{
  "num_hidden_layers": 8,
  "hidden_size": 256,
  "num_attention_heads": 4,
  "num_key_value_heads": 4,
  "head_dim": 32,
  "intermediate_size": 1024,
  "vocab_size": 2048,
  "hidden_act": "squared_relu",
  "norm": "layernorm",
  "norm_place": "pre",
  "norm_eps": 1e-05,
  "positions": "learned",
  "qk_norm": false,
  "attn_scale": 0.177,
  "bias": "all",
  "tie_word_embeddings": true,
  "parallel_block": false,
  "init": "normal",
  "init_std_qkv": 0.0268,
  "init_std_o": 0.00947,
  "init_std_up": 0.0268,
  "init_std_down": 0.00335,
  "optimizer": "ademamix",
  "learning_rate": 0.000396,
  "lr_mult_up": 1.41,
  "beta1": 0.9,
  "lr_head": 0.00417,
  "max_grad_norm": 1.0,
  "warmup_steps": 575,
  "schedule": "wsd",
  "decay_fraction": 0.76,
  "decay_shape": "linear",
  "final_lr_fraction": 0.02,
  "batch_tokens": 16384,
  "max_seq_len": 1024,
  "doc_mask": true,
  "train_tokens": 149400000,
  "max_steps": 9119,
  "dataset": "wikipedia_en"
}
MLP neurons of a small language model. Each row is named by its layer, matrix (down: output weights) and neuron, and shows model dimensions 128-255. Each number is 50 + 15 x the weight over its row's rms, rounded and kept within 0 to 99.
A block is one neuron, or neurons of one layer that tend to fire together. After each block is what it responds to, as a language model described it from the Wikipedia text at the highest values.

L2.down45:45 54 62 57 38 49 55 48 45 59 43 58 27 79 47 61 35 38 35 60 42 54 47 22 59 60 70 54 34 48 63 38 53 38 31 56 39 67 25 53 56 34 66 58 51 63 54 76 64 31 53 41 63 34 50 52 52 73 67 33 34 36 05 60 34 51 25 42 66 36 72 40 49 57 35 61 49 51 23 56 50 43 76 48 65 29 58 43 74 34 55 45 68 67 73 55 26 42 52 90 50 21 62 62 55 47 56 60 54 52 58 45 30 54 36 17 44 54 39 34 55 71 68 39 28 49 19 40
L2.down548:49 52 46 45 53 53 38 46 52 66 52 67 39 74 45 30 62 60 49 55 67 44 56 40 30 51 60 31 54 48 39 66 41 39 40 69 45 54 49 71 36 59 34 08 63 54 57 46 53 40 44 52 46 62 64 68 54 53 47 58 59 48 77 25 34 52 77 39 58 63 70 53 39 66 43 31 43 43 41 62 53 36 50 30 73 38 67 69 55 55 45 50 98 54 46 71 59 51 43 74 56 55 45 45 52 51 64 49 46 53 70 46 39 57 44 48 10 48 40 20 65 45 23 31 66 20 44 61
L2.down575:33 54 51 46 46 43 56 58 55 58 34 62 57 56 38 66 61 55 39 45 63 47 58 49 49 31 58 52 39 74 36 73 44 46 27 47 42 55 44 47 34 45 54 44 50 67 51 64 44 40 51 64 61 67 55 54 84 45 57 86 51 59 32 55 33 71 40 53 65 69 50 62 50 51 44 49 52 49 16 37 47 47 60 51 58 61 59 56 62 44 48 65 80 59 79 65 61 16 50 61 57 58 37 45 59 51 37 43 49 59 57 52 26 56 36 32 26 62 72 39 46 27 59 56 26 44 41 58
L2.down617:47 57 53 53 78 32 62 60 55 63 36 81 33 65 34 48 52 70 34 47 59 50 76 52 23 32 51 50 75 69 29 49 42 47 35 66 39 62 68 54 52 45 49 44 49 59 41 30 50 47 48 36 61 78 53 33 72 30 51 77 55 62 50 44 26 58 63 47 61 74 43 72 56 51 48 45 45 48 26 59 56 46 33 50 52 51 63 61 79 48 40 41 77 54 46 82 64 35 35 41 96 46 66 41 55 48 36 43 40 64 53 44 30 50 50 44 27 47 40 31 49 30 36 40 65 24 32 61
Mid-sentence clause breaks

L5.down48:12 56 39 65 60 62 39 57 29 37 48 36 73 51 46 53 42 30 49 37 68 68 26 66 19 55 19 76 28 51 30 70 53 54 75 57 47 74 37 40 72 33 41 45 63 31 48 86 63 43 41 63 36 49 61 38 43 30 63 42 35 45 47 25 31 71 18 34 65 46 72 36 30 42 35 51 63 38 56 42 47 53 27 49 62 59 74 36 80 43 72 52 64 42 45 35 55 41 57 46 41 46 35 55 45 51 42 52 44 75 50 62 74 44 08 37 57 65 78 46 58 49 63 63 45 48 49 28
L5.down68:72 63 67 74 61 39 66 52 37 49 45 11 47 56 61 41 62 55 83 57 43 55 70 44 63 51 53 59 66 31 42 58 84 52 48 38 48 41 35 50 48 35 80 47 68 72 44 35 40 65 48 66 41 37 43 73 51 75 62 30 87 35 48 31 28 80 75 46 32 48 51 30 70 62 47 75 64 27 27 82 64 39 34 23 48 54 49 62 56 21 29 53 32 36 63 33 46 46 29 68 45 37 63 43 48 59 59 62 59 62 55 63 58 36 33 66 31 73 60 36 60 38 56 55 39 64 71 49
L5.down104:29 80 88 56 56 23 41 62 56 56 78 52 31 24 64 51 52 54 21 41 55 46 42 71 40 68 50 47 59 46 74 27 71 41 97 47 33 56 50 57 55 01 47 41 33 44 42 65 69 77 52 45 18 56 72 68 62 34 34 76 57 33 57 54 69 57 38 37 61 54 45 88 30 60 70 61 49 50 44 50 22 47 83 50 46 62 41 33 63 49 34 49 45 59 61 49 52 58 55 44 73 50 52 34 74 52 57 52 44 51 60 44 30 50 38 66 31 54 56 53 47 39 72 51 45 47 29 41
L5.down150:48 58 85 58 40 47 32 61 62 49 32 46 56 57 32 45 18 32 41 87 39 23 46 55 44 42 30 51 57 47 36 82 46 72 52 06 58 39 73 44 43 61 27 59 48 30 60 31 61 59 37 36 47 59 43 65 41 37 29 47 10 70 41 62 72 75 62 73 48 45 49 64 44 49 42 49 54 41 51 64 12 28 84 52 51 33 43 34 77 52 63 42 76 40 40 79 40 66 73 71 37 49 44 56 49 51 35 48 54 27 65 39 36 52 49 63 71 53 22 75 58 59 43 60 88 58 39 30
L5.down192:35 62 34 54 65 73 47 61 53 33 54 69 45 20 52 61 24 35 32 40 40 80 43 28 73 57 45 71 87 51 55 59 60 28 24 42 56 56 40 53 43 88 46 66 31 40 73 67 47 70 19 80 56 46 38 64 46 66 39 59 62 62 42 60 42 62 44 42 48 38 54 35 51 62 32 54 35 67 76 59 49 53 56 55 52 41 23 57 51 53 37 53 36 66 50 23 32 43 49 49 44 65 48 37 41 33 41 32 57 46 63 56 60 25 38 27 28 59 53 49 59 75 22 67 65 59 58 60
L5.down248:51 52 49 26 65 53 33 48 49 41 59 58 71 26 35 11 47 61 56 44 49 63 85 52 79 46 36 43 59 38 71 56 63 68 35 48 39 91 45 53 59 54 53 28 47 76 55 53 35 46 61 46 48 71 45 72 59 35 70 67 57 54 14 50 37 49 33 52 61 71 58 52 58 45 42 64 27 61 63 64 47 52 69 64 50 59 31 30 56 39 78 46 92 82 62 46 49 21 62 63 36 50 27 70 47 58 47 23 59 52 79 52 25 30 50 53 54 63 73 35 57 45 31 42 57 37 47 44
L5.down366:49 49 28 38 71 59 57 35 51 62 34 58 39 49 51 54 28 48 68 48 47 54 44 39 25 63 64 64 25 34 39 50 54 52 47 68 60 53 77 28 41 48 34 34 67 72 66 56 27 57 26 74 55 31 38 30 47 53 69 16 53 51 45 48 56 49 54 61 34 45 77 69 43 72 37 37 47 64 58 73 59 46 53 36 63 61 56 58 56 46 37 46 67 67 36 47 53 68 31 69 60 63 35 40 77 60 08 53 44 42 39 55 25 36 54 56 51 60 50 55 47 80 76 67 58 59 52 41
L5.down379:29 30 42 54 42 47 31 69 55 30 60 34 49 62 52 60 61 50 42 36 50 41 49 41 30 46 56 29 48 56 61 37 55 41 44 47 55 22 29 42 39 58 40 52 55 53 54 66 47 32 47 64 85 41 42 69 60 54 78 72 61 40 16 57 63 60 41 51 39 55 53 49 66 64 70 37 21 58 50 66 56 40 54 48 63 31 69 30 39 37 26 36 33 53 27 44 62 45 48 54 50 18 40 55 56 32 62 42 43 29 60 64 64 20 70 51 53 75 64 52 79 57 63 53 60 45 33 41
L5.down504:35 73 36 34 45 40 48 38 24 48 67 54 30 80 76 72 60 62 66 22 32 55 56 70 72 56 71 57 43 41 62 70 55 51 69 63 36 90 58 78 38 50 54 68 33 50 57 69 49 57 70 34 36 75 43 40 72 28 42 64 22 58 57 39 69 34 65 85 34 29 42 61 56 37 56 72 26 56 49 28 66 42 34 51 28 62 46 64 19 66 58 36 43 47 41 32 46 56 71 49 36 38 34 55 54 97 37 46 65 48 79 55 41 30 38 50 66 45 74 48 73 45 81 44 42 46 59 38
L5.down543:45 79 53 61 61 45 66 57 56 34 35 41 67 35 55 35 37 63 22 35 54 65 37 65 59 55 51 41 54 22 47 54 61 66 17 26 56 65 51 44 51 61 53 38 60 54 32 59 29 59 61 83 63 39 57 13 63 50 23 42 28 44 33 56 56 62 59 76 42 58 62 58 57 74 80 70 65 63 26 54 60 58 50 43 35 41 38 61 53 48 48 29 39 30 44 48 28 64 61 69 36 53 42 57 33 43 59 37 33 71 78 40 40 61 23 67 49 80 70 57 47 39 70 68 50 50 47 55
L5.down589:64 36 32 40 23 29 37 52 43 85 32 68 58 58 50 56 72 28 50 45 49 85 88 78 37 26 60 20 52 61 86 39 43 42 72 26 49 48 49 48 39 59 39 62 39 58 50 54 69 52 56 15 38 58 51 58 51 47 41 70 38 44 62 18 79 54 43 48 34 45 30 45 72 36 33 56 35 52 64 68 39 47 47 66 34 47 40 45 78 45 53 75 45 39 54 42 37 70 42 43 52 67 34 46 63 65 69 49 53 74 32 34 54 34 51 53 59 28 35 44 27 58 35 55 34 55 65 70
L5.down594:34 62 69 47 49 62 27 19 40 60 18 38 59 53 54 35 62 76 54 34 38 48 59 30 57 49 51 38 53 40 84 43 44 64 36 50 50 36 68 44 71 43 33 34 44 78 26 56 42 60 42 08 58 87 55 56 49 43 76 45 49 18 14 30 50 36 50 27 31 60 56 75 57 50 69 56 50 31 69 30 57 69 55 60 43 54 60 50 36 60 49 57 48 56 51 29 30 34 56 63 47 33 27 41 62 64 23 58 59 38 32 44 49 47 59 31 38 46 54 66 48 68 27 42 47 55 53 54
L5.down757:47 41 47 59 50 76 53 40 40 52 50 57 80 08 10 51 33 79 36 43 61 56 36 55 43 45 54 45 55 34 47 41 53 61 49 61 79 52 56 56 33 53 54 44 54 49 35 70 34 66 37 83 31 83 67 55 88 42 49 65 58 40 41 64 48 38 60 57 42 84 66 18 67 44 31 70 26 44 40 53 62 35 43 53 45 69 44 31 73 45 33 37 62 41 50 48 20 53 38 37 76 46 82 47 50 51 47 40 66 75 29 46 73 48 40 68 45 54 53 44 34 39 50 50 50 39 45 58
L5.down853:60 72 35 64 36 48 18 39 43 67 43 56 43 75 56 42 52 53 62 41 36 39 44 36 57 61 42 51 26 21 44 51 39 45 54 44 66 34 45 18 43 52 45 58 47 60 47 39 47 29 66 57 49 69 49 64 44 50 46 61 55 45 54 90 16 46 40 74 42 41 67 68 70 54 42 39 48 54 27 49 36 34 52 49 41 96 39 70 45 50 45 65 29 43 50 26 71 31 29 40 52 42 53 33 59 78 58 47 32 71 73 63 57 48 64 73 44 39 67 43 58 47 64 35 52 35 77 24
L5.down868:49 56 42 33 44 35 53 19 61 26 33 62 26 67 46 65 07 45 56 49 42 67 46 33 21 40 62 55 53 55 68 53 58 41 52 24 72 44 56 52 52 82 49 67 32 77 57 54 24 65 60 23 45 79 73 32 47 58 23 46 63 39 21 59 44 18 47 35 43 54 83 49 81 68 68 57 66 39 59 51 51 35 37 45 53 44 61 47 79 53 40 27 50 78 51 60 65 36 60 33 57 58 48 50 63 61 53 84 49 43 69 14 34 51 37 49 25 43 62 69 49 64 54 40 33 70 60 65
L5.down1023:40 41 52 42 32 12 44 53 91 42 66 66 71 45 59 73 42 27 64 48 47 63 57 34 61 47 42 25 29 42 61 39 29 31 41 33 37 48 33 55 42 56 58 51 62 75 45 77 61 46 55 15 22 42 50 54 80 47 54 48 69 62 88 62 51 17 34 43 41 42 73 54 50 35 47 46 30 50 38 27 43 61 60 42 66 53 44 59 43 32 73 57 45 52 82 35 47 29 28 41 62 61 70 46 77 43 77 61 44 49 38 54 66 72 64 55 29 37 68 53 51 69 61 58 53 42 45 74
Mid-word subword fragments

L5.down162:75 69 45 47 81 38 49 59 43 64 76 55 43 39 27 41 31 28 39 39 33 25 36 61 58 33 64 58 46 36 55 49 62 36 76 27 65 49 48 52 81 53 38 67 28 59 66 57 38 45 21 52 57 41 62 65 50 56 76 63 48 47 64 47 69 40 00 48 57 40 54 21 74 63 60 46 58 42 42 30 55 19 75 57 55 22 56 51 48 42 70 33 66 66 41 37 38 68 58 78 50 47 43 73 44 48 60 68 11 59 62 48 70 39 68 29 45 35 42 56 60 50 34 58 40 41 55 70
L5.down181:61 74 58 35 44 52 38 53 75 57 28 29 62 70 45 55 62 66 49 39 64 52 48 65 35 47 53 27 57 88 49 40 54 35 47 75 35 77 82 50 23 36 49 57 19 36 52 62 59 50 61 18 53 54 66 57 46 42 70 44 39 44 50 55 35 42 31 73 57 46 39 51 55 49 34 40 51 47 32 42 45 71 37 53 55 42 43 53 46 49 23 62 66 39 72 84 64 63 43 69 59 29 71 63 39 37 56 49 44 72 22 61 74 53 43 54 28 58 47 40 62 23 71 62 49 50 10 49
L5.down220:34 35 26 46 45 21 40 58 61 70 55 73 46 72 29 44 44 58 50 49 57 50 46 54 72 48 49 56 36 57 60 34 47 50 61 43 67 31 53 41 53 75 53 40 53 29 33 45 53 64 63 55 28 67 65 38 46 45 55 50 84 29 58 31 76 31 49 62 39 28 75 50 57 38 70 54 59 11 61 14 42 52 30 43 39 24 69 45 54 50 45 44 26 43 53 49 65 41 55 46 53 45 60 60 60 55 37 40 64 38 32 33 61 51 65 43 53 60 42 38 55 53 47 56 72 52 39 55
L5.down320:71 87 63 58 50 51 90 31 40 48 44 47 64 42 71 49 37 23 46 53 59 31 61 44 39 42 48 60 60 40 25 63 35 51 50 34 62 30 52 40 52 61 78 51 58 57 44 44 62 45 64 48 38 63 75 49 22 43 47 38 59 54 59 50 46 46 34 42 71 35 21 74 40 30 58 72 79 59 75 70 61 63 52 46 44 42 65 60 44 61 43 39 27 40 42 58 43 57 45 53 61 60 63 49 39 55 36 43 55 71 58 36 53 51 37 71 38 46 65 48 72 68 49 46 54 30 75 22
L5.down338:47 63 50 56 51 61 62 43 40 34 56 71 34 49 50 51 48 15 51 61 86 16 58 57 58 38 42 45 36 56 48 38 38 33 54 73 27 73 61 50 56 35 41 24 63 47 76 59 68 63 32 63 60 31 55 43 40 42 30 53 36 49 47 37 25 50 75 55 73 59 45 48 61 73 48 42 22 61 62 84 29 59 48 42 49 62 53 34 36 49 75 44 56 68 75 33 65 55 43 60 68 32 36 59 43 30 67 74 38 51 61 29 68 57 41 51 63 24 48 68 65 38 47 76 48 52 82 45
L5.down446:65 38 65 37 48 55 58 70 34 41 54 48 14 50 43 50 25 23 38 56 34 57 54 38 43 69 35 65 60 44 61 50 51 38 53 34 43 39 33 58 68 61 45 47 45 42 52 58 45 66 91 24 38 63 46 44 76 32 41 52 55 67 41 43 76 55 61 31 60 68 72 32 63 49 56 54 48 37 58 33 47 50 34 58 51 24 45 45 31 75 74 60 45 51 84 30 37 36 49 31 40 37 68 57 40 63 45 39 51 65 87 38 47 62 60 57 65 77 79 81 55 70 64 33 58 39 70 37
L5.down459:61 68 45 54 64 58 53 24 48 76 60 59 41 69 26 39 47 59 45 42 51 44 55 72 52 48 51 68 33 81 63 66 50 35 71 51 48 67 54 60 52 83 56 38 33 35 60 69 62 56 17 54 56 39 50 68 47 40 44 70 69 36 60 47 73 36 35 65 72 43 61 39 29 63 38 75 51 26 54 34 50 48 47 26 45 52 42 56 68 66 45 25 46 79 52 51 82 43 36 66 42 34 54 51 29 51 36 42 17 62 73 33 67 74 49 56 57 59 24 60 36 45 53 37 52 52 55 51
L5.down487:43 47 48 54 85 30 51 39 53 51 37 72 33 49 46 38 69 49 37 39 57 64 50 48 55 49 40 60 40 60 57 32 37 45 57 67 43 52 57 51 56 62 42 58 61 17 37 52 68 57 33 47 50 46 36 60 35 03 55 76 71 31 51 38 47 71 63 65 55 35 34 67 65 54 52 67 52 34 55 67 35 38 16 23 44 19 45 54 66 51 42 35 56 45 58 39 57 42 72 75 31 48 53 74 49 70 30 41 39 26 62 54 66 40 32 48 52 68 37 44 64 68 84 30 59 40 20 36
L5.down510:53 77 38 82 53 40 45 57 40 55 63 36 38 48 54 56 17 61 49 47 73 81 39 53 37 41 44 44 40 55 61 64 62 37 68 45 45 33 38 64 47 33 50 54 71 45 30 49 40 35 22 54 44 61 52 48 54 51 58 37 42 38 49 79 36 59 79 51 39 51 45 50 61 40 64 49 57 49 68 54 71 52 87 47 41 45 19 67 52 65 22 21 49 73 35 69 87 32 53 31 45 33 57 27 50 74 80 53 56 56 51 42 29 26 51 45 56 48 61 73 77 38 32 61 67 63 34 56
L5.down562:76 87 53 45 36 59 49 58 38 55 33 40 44 45 39 51 50 27 51 55 56 65 50 44 39 62 60 45 70 45 52 64 38 30 51 62 40 41 30 63 39 18 56 28 14 54 68 64 67 50 49 33 61 57 63 70 46 39 69 72 58 53 47 55 66 65 57 28 40 48 59 63 71 66 31 36 38 60 51 66 53 50 67 78 35 45 54 31 47 37 64 64 60 78 52 86 57 63 67 51 51 44 69 47 71 17 29 55 54 52 67 37 73 33 17 35 31 63 49 67 58 36 53 47 62 56 19 65
L5.down684:47 43 60 84 83 46 27 48 42 55 33 82 49 56 47 57 42 46 52 72 29 38 45 66 28 43 31 68 64 48 44 55 27 27 57 38 48 58 37 74 43 21 47 51 57 43 34 39 66 48 42 49 47 33 65 63 53 24 40 53 15 32 52 14 58 55 75 62 48 81 44 70 63 60 54 66 30 52 49 81 60 59 50 49 35 44 27 59 15 62 33 53 60 14 69 55 42 37 58 76 99 29 48 45 27 50 47 43 35 50 42 46 68 53 44 53 64 42 51 35 45 46 36 43 64 65 62 50
L5.down707:28 61 43 29 44 63 35 37 56 29 51 51 53 45 40 52 40 50 92 25 32 52 39 33 44 55 63 30 45 60 42 22 57 53 66 47 48 43 48 66 46 52 31 54 20 58 64 83 51 33 48 62 53 85 49 42 59 41 29 24 71 66 48 78 63 79 42 33 48 54 58 37 87 66 61 37 51 45 37 38 59 51 44 71 36 50 40 64 42 48 54 66 72 41 50 62 43 29 26 59 47 28 80 51 64 59 50 38 75 56 53 38 39 31 56 34 37 62 67 61 54 60 62 47 75 58 33 38
L5.down769:58 49 39 48 57 36 62 40 31 27 69 58 31 44 66 58 58 52 33 59 58 43 54 70 78 78 43 36 68 36 39 54 25 47 82 52 39 24 58 42 63 45 72 56 45 60 29 29 65 36 22 44 64 97 51 39 45 45 31 72 48 49 70 66 29 30 55 26 53 36 51 52 45 52 34 65 48 22 40 55 64 48 49 46 45 37 46 37 73 51 58 59 58 54 75 45 38 62 53 73 66 49 87 22 42 19 38 54 15 45 34 51 66 34 55 38 45 73 37 55 52 27 49 40 45 35 66 67
L5.down781:38 45 61 42 64 42 57 40 33 62 50 18 58 53 52 61 38 65 32 75 59 42 42 52 54 48 78 38 63 39 60 19 36 61 39 39 26 53 38 69 60 32 44 40 40 32 51 55 87 48 66 22 51 48 26 59 69 13 50 46 20 42 45 45 53 65 45 53 67 47 74 64 35 38 86 58 54 45 35 47 63 53 59 47 45 70 65 44 66 68 41 46 29 49 64 42 46 60 49 59 54 36 46 50 81 34 48 50 59 70 59 31 46 45 32 33 35 59 53 34 33 61 57 57 63 53 60 46
L5.down965:43 72 43 41 19 41 86 50 25 54 54 53 40 50 34 45 60 45 51 50 34 59 42 51 35 63 47 35 42 52 53 68 13 29 57 49 52 28 59 57 43 25 49 40 35 74 48 73 50 56 63 44 36 46 74 43 63 68 50 57 50 59 54 37 55 37 57 49 42 37 49 14 34 30 52 54 44 64 55 62 86 61 49 55 36 61 64 54 50 64 44 36 47 54 51 66 54 30 41 50 45 39 54 35 55 67 43 40 48 60 51 40 41 62 33 49 51 63 69 54 60 69 61 58 50 50 93 37
L5.down1022:41 61 90 49 56 67 48 50 54 21 50 63 51 69 40 16 53 59 62 44 38 65 61 56 57 56 50 26 53 47 77 33 63 43 34 78 33 51 40 42 52 48 64 52 52 27 65 57 69 55 44 71 24 68 36 38 24 57 72 55 22 47 34 59 33 51 30 26 44 59 73 81 48 78 52 34 32 50 38 51 68 40 57 79 55 49 50 30 43 67 54 47 58 62 51 48 42 36 50 42 39 54 33 67 77 32 52 55 61 64 55 34 47 52 84 32 38 62 42 47 51 30 62 54 30 59 19 40
Phrase-ending commas

L2.down338:46 36 59 61 73 54 47 66 55 56 46 40 39 46 44 41 47 42 54 61 43 68 69 58 71 57 58 40 42 46 42 39 64 58 61 64 44 48 27 21 36 43 66 38 53 21 55 66 37 57 48 33 73 39 54 91 74 20 42 43 60 37 30 49 56 35 53 62 60 46 34 37 64 76 50 51 60 52 44 38 52 60 65 70 20 45 42 58 88 50 47 56 30 35 41 44 46 68 47 61 52 55 16 42 25 44 46 44 46 48 44 62 20 55 21 40 48 46 26 87 52 55 46 61 40 48 80 72
L2.down723:58 58 66 71 63 53 57 43 32 57 56 73 66 50 67 46 34 68 50 52 42 61 59 60 37 63 51 52 72 46 13 32 71 39 81 24 63 62 34 05 43 52 35 63 56 45 28 55 36 55 43 32 52 25 65 47 57 64 71 31 59 44 43 49 58 42 49 41 50 48 18 57 90 45 58 56 51 55 62 59 68 70 37 92 44 60 28 50 65 51 46 38 44 42 50 37 60 65 59 59 61 28 49 43 43 40 24 50 62 53 29 53 71 59 34 52 36 34 31 44 59 59 72 71 26 56 30 78
L2.down778:60 55 62 78 63 75 47 69 52 38 50 40 34 71 47 39 55 28 61 35 64 70 56 42 45 71 56 39 57 39 21 52 81 49 49 40 30 53 25 20 29 56 44 24 48 53 67 32 34 67 38 46 47 28 43 54 52 46 22 44 59 49 67 49 60 59 58 59 43 33 51 63 92 51 49 55 51 36 54 45 50 66 78 56 26 60 46 76 58 29 38 65 22 36 41 36 63 39 74 53 79 37 31 27 00 42 48 56 54 51 54 63 68 57 33 62 71 68 16 52 51 60 40 59 56 69 59 68
L2.down791:45 47 62 65 47 44 49 32 47 37 59 39 61 54 23 60 36 60 59 43 50 59 58 52 75 61 62 37 59 52 35 28 48 53 45 46 50 59 39 54 76 62 60 35 47 62 64 54 61 58 47 63 62 40 45 04 46 29 48 41 47 42 27 40 38 37 63 73 63 33 52 50 34 55 61 75 39 47 65 37 48 43 53 62 22 38 36 47 69 43 48 59 32 50 58 56 70 71 45 60 76 65 33 31 43 49 51 36 40 41 47 51 30 62 54 63 62 53 39 82 48 61 99 53 76 70 57 54
Word-ending suffix pieces

L3.down703:41 60 39 35 63 54 60 37 50 47 66 48 48 32 32 52 48 68 49 51 52 32 65 36 63 53 48 54 51 47 55 38 56 40 59 47 61 51 55 43 59 22 59 69 24 72 35 31 12 57 39 80 58 23 34 55 51 60 39 38 34 72 28 36 85 54 64 64 47 45 58 85 55 78 76 79 83 56 48 20 40 55 43 46 56 37 52 35 91 29 15 46 40 38 56 69 68 52 55 46 23 41 37 46 38 57 48 49 63 38 43 58 56 59 36 35 71 24 40 26 46 60 77 54 84 31 74 46
Mid-word subword fragments

L3.down278:47 49 65 38 36 49 36 56 44 45 49 29 30 50 44 31 39 54 54 61 30 51 53 34 49 51 49 46 45 44 60 62 55 24 63 32 61 16 34 24 70 57 57 33 47 44 46 43 62 70 82 53 42 23 47 81 62 74 36 29 35 82 62 25 31 55 66 29 51 62 49 52 62 71 65 28 66 77 57 66 59 53 59 57 50 37 67 36 28 58 47 50 36 55 91 49 53 24 51 68 46 09 54 52 46 72 94 61 64 41 89 49 63 50 62 41 81 43 50 27 54 54 53 40 56 66 91 36
Comma after list items